config.toml
num_hidden_layers = 8
num_attention_heads = 7
norm = "rmsnorm"
positions = "rope"
qk_norm = false
tie_word_embeddings = false
init = "uniform"
learning_rate = 0.00618
beta1 = 0.95
warmup_steps = 200
decay_shape = "linear"
doc_mask = false
max_steps = 13935
MLP neurons of a small language model. Each row is named by its layer, matrix (gate and up: input weights; down: output weights) and neuron, and shows model dimensions 192-319. Each number is 128 + 24 x the weight over its row's rms, rounded and kept within 0 to 255. Numbers have three digits each. A neuron's up and down rows have the sign that makes its largest values positive.
After each neuron's rows, "fires on" lists the tokens most often at its 100 highest values on Wikipedia text that the model never trained on.

L3.gate309:159095156130181137125138146143119106130140154117152126105136111094111154142075123123125116104110151095118137102142099112157121129139127102125132105122090092105177100101118118135124102123133156168136158099117117136130110101167110124116091115162111118130129111127135130117100087139098117137094170169149126133114121100147084142128135092104177128157171127151146106081108124139159119115150
L3.up309:103110117123110097099116151180145107122142101128118118113140090116116117139087122121113154127125156145113145151129111140150128116177100098125147137147073130143133112134140119154120126164050110170153156141121158127161111133076127146114116100083102104132131141123153123162105159127104154170119126145108175141096109102153101177136136106113128174182115100150173078092176151147128122151135
L3.down309:110120141143128096131124146090108111101142180149170125126175117147154112079151091074121120089090109119158051135124170119114152103152109123133101133104097118161136123101135123154131127129123104133100167133127129146114092123116091163098115146121126132147125106131196140127165112164130171136156136100124149112079099139143078129101097055111149114136164134129168150152148148134119124157101
fires on: "'s", "'", "al", "ial", "ate"

L3.gate35:134132119110143140144138113083080113126097114098140128108136087137112175150094131128145087112130149100161163166135128124156142148133119091174131097132106125123116131135122109110102137105073148135114164118174143108158122174126151102156122121137177118101085120109101160160126107132107111092127101107167136129078096137158125137142118151106114140114129155099085092129108125166158102128106
L3.up35:145129131113070125110127188164159138113099126130131141112143136133097168139135137103161098145147152107148138135128138102108154136102124124113099096120128125123108109132117125127122128121150164123106127140107117124154103103143164122084122154184146106120123108140126135146114114148149073127123100078122129121147131151087123149155111086150176140100102123094130143117128110143115134090183
L3.down35:147098075103131137129117170180111134131095119106144148124111124166124102121151157104121126158146093138133154153109098102107107134116122108158121111110137104152073151167127146118122129147134152161145153066147109144117145058087141100082150153114136110141106092157149123181149085088148130183145127089088137145153128132104087173133096104125141121141154155125110131085131164101124162114092
fires on: "th", "or", "ant", "st", "–"

L3.gate331:164166143118155166165113111111120106158130149139129161145117144175126111107113089109143175128082121124134134088134129154107117133150122115154093091144118141105119098162114143109147120090156135127119123163149124154120137148142110071099121088128190135100150131142166133179120142168129096181105067140096130113142102182133131165165099120138159145114164163097120116129132119104137153149104
L3.up331:112142119119119137146109099114143134116153127150142115119110172082100146149137135132126093085157106124134083158120144138114143124171108147138146144139110143153089135098156142154084133101148170117117126095181130131146182093116150153122123100127136122127131146104114167133073152161111106099152099163120124150124146127104163142132090111125171087133141167168138096097145086149156107189112
L3.down331:133132131108130124104142138143122130134146112150121109127107142161148137116163165136116122126113113121131163159114179119122105102117161133112135151121129109140171113087143141131178083157105086147170176055080134149143168145118086158172096143120111139124184136095159150132114127089102111104167099147143136134151132158147129155115150171103137182131096098118121138130156099126139168112146
fires on: " ", " II"

L3.gate337:093171164120124109167138101102136092117137145131103127128102108091162104132156117136092113140154184185140118126133118119105101138149149094140179116089154160135134100136114107128114129145094093169139122130171167157110129114109137125100164133130202085134150117112127147176140116123110117099104121118126157080101139104130108100184113132100164131148087151082105148111136154128101139137147
L3.up337:134082157105077158159115112125138132141179098121105093131100149095142113099171117129110121115125107154109146133083111152150147144147123121110125133119132128147157110100127110126090115149106117113173150170117127113170157137122121137115173108118120120113103157107179090117116104146128131141135125111123121135152166138142107100123122144139139153150136140114125162088145124176106149135154
L3.down337:141129127115105147141140116191110122116108154136114144124100126134078119137142150135151127156117184151138196088096189211139110136117135118116127127120117156161159115122109140100158128118147124141131140126131143104116125111114129158148165110163145116153106173144147145137150138128125095111112117107134106056081131146127141090139113119130108153113105164135136142111156137143110126142128
fires on: " well", "%", " much", " up", " long", " percent"

L3.gate257:112123130162102115101151091152123122122162085157158085141108137109133098163127118124160140125119101170107164131167170157125112107144135138169111084112119140146142096098127124092128124088162138083077094144118116120141104060188128088156127116160126155149110132107124120159138133131131084132102153146137088122167117103169112154089078165154137151128168140179102117113088137093148135119086
L3.up257:125141105114094139116139129121132165120069147150118090096121106159097119111181134119133120098143132123183194117072122124134124143129153133137140122167096129104117129132130137111132146108137108117122092144109174122160137133172132176122120139128124126122091162117094204115117130110071133139109119126096108118085103153144123140080112119103107141100137125136103131106151132121128119118139
L3.down257:104104134137154126144142107127127102126129119075146139125112118165159108095154096103101133128126139121122168125156142149110108134124170167121090083127132112127155099106124146096145113112173113116069156161115119163140113171116126110146149149180115122108141145150072091142096154094140114155137120145115099132125124093104154107101109146108119099102090108137146160084138141111115091131108
fires on: " |", "n", "o", "am", " ", "202"

L3.gate450:123125099153151153110098183117123132082144140129111174141156136158096110123135132105118130121091166110152109114123126093100117130122190133129089123179163143145128124143126140162125162156112144142105104158133111120094127112111161146086119134175106102111167133102113138155111145089136134116142121125161115076146126139087180118154120132105132103095101126130158155111114109113122154136115
L3.up450:110158135100111155129139152111183132120127118139124194118133117140063044101166138130156136106139194127149118095124138183128142060134117119133110111096156132179109107130130124140153121115135110112083147136128121138132158137177117130104105132111132127193136128104119130105111120135135111133146144141118132156127142181105134117127121119141103092142128112108124135116111117151148117097124
L3.down450:137108123084083112096167126137122094133145103169129154120103157158117095124120137110113127147139135162147128137117107138137111162124130107113161092141167129135144080148155112122170127112095139132159137129140114123134115119187115083125157114149147166105160129119126135128112099119109122103131141139158119118154129114096116114138153138142119168147123144094102150109126071132122166132144
fires on: " not", "th", "st", " had", " were", "sh"

L3.gate0:119144160157099161041126121111140132174111083110112155118101105120129154149164159109139112137126128140122130114154146113158148107125098117112172114127100114094122103096120114083125114147140139122161126122130095121111113131134147137082106084114116150134147131127151137103097102130129116146139109140114141128087116121152175131096131101104078133128115130107139095113119127138157134128150
L3.up0:100132119143148122096132100130145146147131173118143125096070101167109134145135135144132151138102179108163107083128115097152117102134062143120153130118121153097133111135124131066123105104146132127159117101125077146124121126134131152112152109145092160161136064110095178128141137112173082165115140088151097120124171141171154135130173144130132106089092133124144132121111158108117154123108
L3.down0:141105107138133148124126101154134088130155148142157126109142145133114122168161151112125147068123139127129185131093146116138100145149107151162081153114119096143106155149136137152139125153075163144126115085098103167171155127130111152125148132147117106142120143100159115140095110077096130133115134125151176095152086152133132161130137139161109111118155105090131140150092163147069112137093
fires on: " in", " (", "194", "202", "201"

L3.gate177:117160116070138157148147119098119103137090184153135112131115103142149143094092108143144124157118125159126020127120123127136104143112155135165109109134145157150105138125106093127113105116059123087135119138137129167169104139158152131104120118147142127140114104132128109113177129153162137117121155112127145117134117144152123137120115070153144150175117138138115148138141116149163122129136
L3.up177:133176103108136151128109135118118133095144107078154099120145154111150109176111134100149102172162117095137112120149132143103110114100160134171149150142145134114150129132145185146139118106136138161116166111190129151129168072154111114084116116153147110162162135123104115166115100044114123117116120136140129136131150170156092121093109076148083164143133118103125127196149129099145157151089
L3.down177:170063118158151155074109114123126134183153105113150115123130111138164123167132123122140116126191139157106104130123142086153152133153129133120159127147123100124120093121140155108145096108102109111123088133146148113142136179109139098185140134112110148098139158114138107117096146100129152099138165129140130129178147106147171119118156122184150118126121154143159102119133136099093130125158
fires on: " over", "a", "g", "is", " at", "ad"

L3.gate767:106127122138116146140122133131117107168153122124119128165123103117123156144087143086147128105144139161140123158126111140141151086167144118115095079140160072119163136107124119106124118160097141091126118123081087107048127113089140115141088113148099117130166127118139122128138096107136136174135128150096140125118102152163107107148131124145107120118165121160090119134173146141117091117160
L3.up767:145105128098160075121138095196138113133089092118124138114096164112148140161131127130160140144154142122124118131117085126106110159133133114118118157139113143069141130117126162118145109165176109167125136141102158078133097108115089136097161105086161098129115170120124132119146144142094148115115113100120149079163143132144083125151093131133134124173135133140126162148170146094111111146164
L3.down767:127110075142111142094146131170081120131107109141149136110130125101166130087124123116115150127137162119122133120141151144113104103111142109056167107149122155108155151174153152089158120163090128123132129160144110102100139086113146132110125148063075103142120120143125132135138167147153119109145058124150103111075102104098126137089127106108140113146144087124145110173091139115112153067164
fires on: "an", "on", "in", "ven", "im", " man"

L3.gate684:155111164135103135110125205144121149148092148155092110150118141106145136097101140134141166092154114124145071135152137156104133110129141152155129128152165133130147103168113142124084135174093150136168163102140138141099103155126136133121133128120148158116146139129104124111174153159118092130155078140123134142130098107145129095100132106108132163187081103124102148155157132119114126097167
L3.up684:139127127156114145121126074162107143190084111113095141181142094144139092119120117094097131112108145129112179127101157122112116151123140139108134102124100104134127107150174122091118111135112132135195140167144177122145132144124093127135145151079125135093100168146129175154109086140142124145111156125123131122117127129110123117147105076103100088122174121128141115128128158146106150106120
L3.down684:106100087146080080180123117120104144084121119119118111100129153090115131133183129135110108152091124116125089125133134165148167148128135131140169089099151164159125158139200133160141088112123106155127149114109142117105152096146108109115100104108153104134094094123122128133143148162104165120103117122117131178129134099144124107119179134130181149121183115139130142161132118125159187136141
fires on: "g", "b", "to", "ing"

L3.gate636:137188158132080143120144131149148165159074152124107140157166158110099121116126130110141083129139145103112083138130161151111121135142142134123110134129096112177127130098127160163126102154133110121098154118161130105108117126137145139134113141114136118095102099124094129096125102128158124127127094117177128158181129192119104169149126141112141095144083132123119116146130190130154145123149
L3.up636:129157131125114156124147111119111163173139159148140156107121115092131149082137116121105132153196153110107127134143170104091139133153120142152094110116127109179142140171151085165112127119104121124119135159124122130141118127150144153119079156104090136168128122147142119097135151161114137138104122150126096115160146161127158125150111132137111102100109102163152124089089148097155133152106
L3.down636:142096108112100129158137138169146149113091115134118130143153083136150136170110113146123140111119136109154131214139108104165134152107127101140132121128119097136137166151154145139113100142137137162116088111119098133134121111139116136123154086090121135124126130128116124123138123082097143124113111161139130158145117119115151140128134143139142158156176139133123119120149159117067155134119
fires on: " long", "g", " Short", "at", "ug", "nd"

L3.gate508:106142114130127083166126126123121107129187136157118141152108157102147130158154165130154117119113074113108127122121169097141139120183119158108155147133123131141146128186103152149110117146163157115091122132083054193169139142103068168155101159118088140169114131143145141156140158110138103130117122158118155121117110119116172162122128094156117137132116142098118102122143150125109113137139
L3.up508:119144165151108089113128131126140108117150189103148148080141138125126107105121124147121123095161090101146133068094119117141181147145116187120102156106109128139125135208161135159122115153138142156148101153136142139158139157130117131169117158115153155207109099117113138149164155165167111129094137087167108113128149118144187144184136147152112118094113146120113159103125175123114162142105
L3.down508:102146124126123155141125175153124139100133211134133097140149098111117121132123084116127066170122131123149068153161111125127129142124119095123136131151103168123094131113130128112126130131097087117123145129093100117153119139158100136167138102142120126092147129175145136115120146113114151150125108113125101171084194107110136092104157135178143155146140120141110112165116128156156158127127
fires on: "u", ")", "m", " of", "ald", "ille"

L3.gate100:094136096157172145139115117152103106110130133119107100173135114131108071173116170114137176131074111152072169109140083093156118149142113118161098114141135126127118129118115139095150132120140116140104111101082122132138156170148126141108096111126152082156133103134131124143181097138142123107125127127138123162113121159099097084122161121101150126118132126125096129103145112131108123166129
L3.up100:120081123135130116161158116116168135127187104100156167143142105098169130126111176120159115163133122159132116128165093107142151141121176095107118145115135129128145166160136133129099130131133149106117170133125119158149150131142111077115120130121123099123100128132138119111152092131116102156140109124128119084118100123129150110135114097069132119134144098096138127077162137169134115130123
L3.down100:106174143156110132103107095177112122069105131131138118106157108126121139091099129132108095148070077117131135143132118099135129137107133070140124083077153135123171160085154084148133101152158141135153117124142128152159137158091139117129135147122060122092098088104137169095125104152147133073153146105144091144112122113151140086120124159122148133112156116136155131134143101163162129143157
fires on: " of", " from", "ol", " using", "m", " used"

L3.gate539:121119132130144124118131134145109104108103101164126120097154124145121179139125092112181137134135106110141146119126164086087126149185150097102103138154099143097100130157162123108144175134094137156148094153110095133116126112164137116133165127099136103160099161111163163123112116112112145128134143111135152106172134116124154119078150090131150106164153180118139139143151127093138104145088
L3.up539:141106137125159138101120090083110150067124133108179134140156130163170139095126109145135156125156104132058108114112092110076126158136131098153131146155113142091120149145135126150123153143112131116110123122149128164147134163135132095131156123103119079128121163148130136165146129147117165088130117115151176134153112102129127175131132129151113159126132172101135116156131146139142117153132
L3.down539:135093129102157130095142123133151160174119084145112099140151138111147113155093132130141114130126136124131176144126171148137110092131123094124132122109155098162156071140106148150128162105142163126121130131124128165133126129153144122149124149206132085168091147127196135087135137117127145112128147113088154132114121148109098110170161140144174139076096119092119156116096166079088116153120
fires on: " one", " two", " another"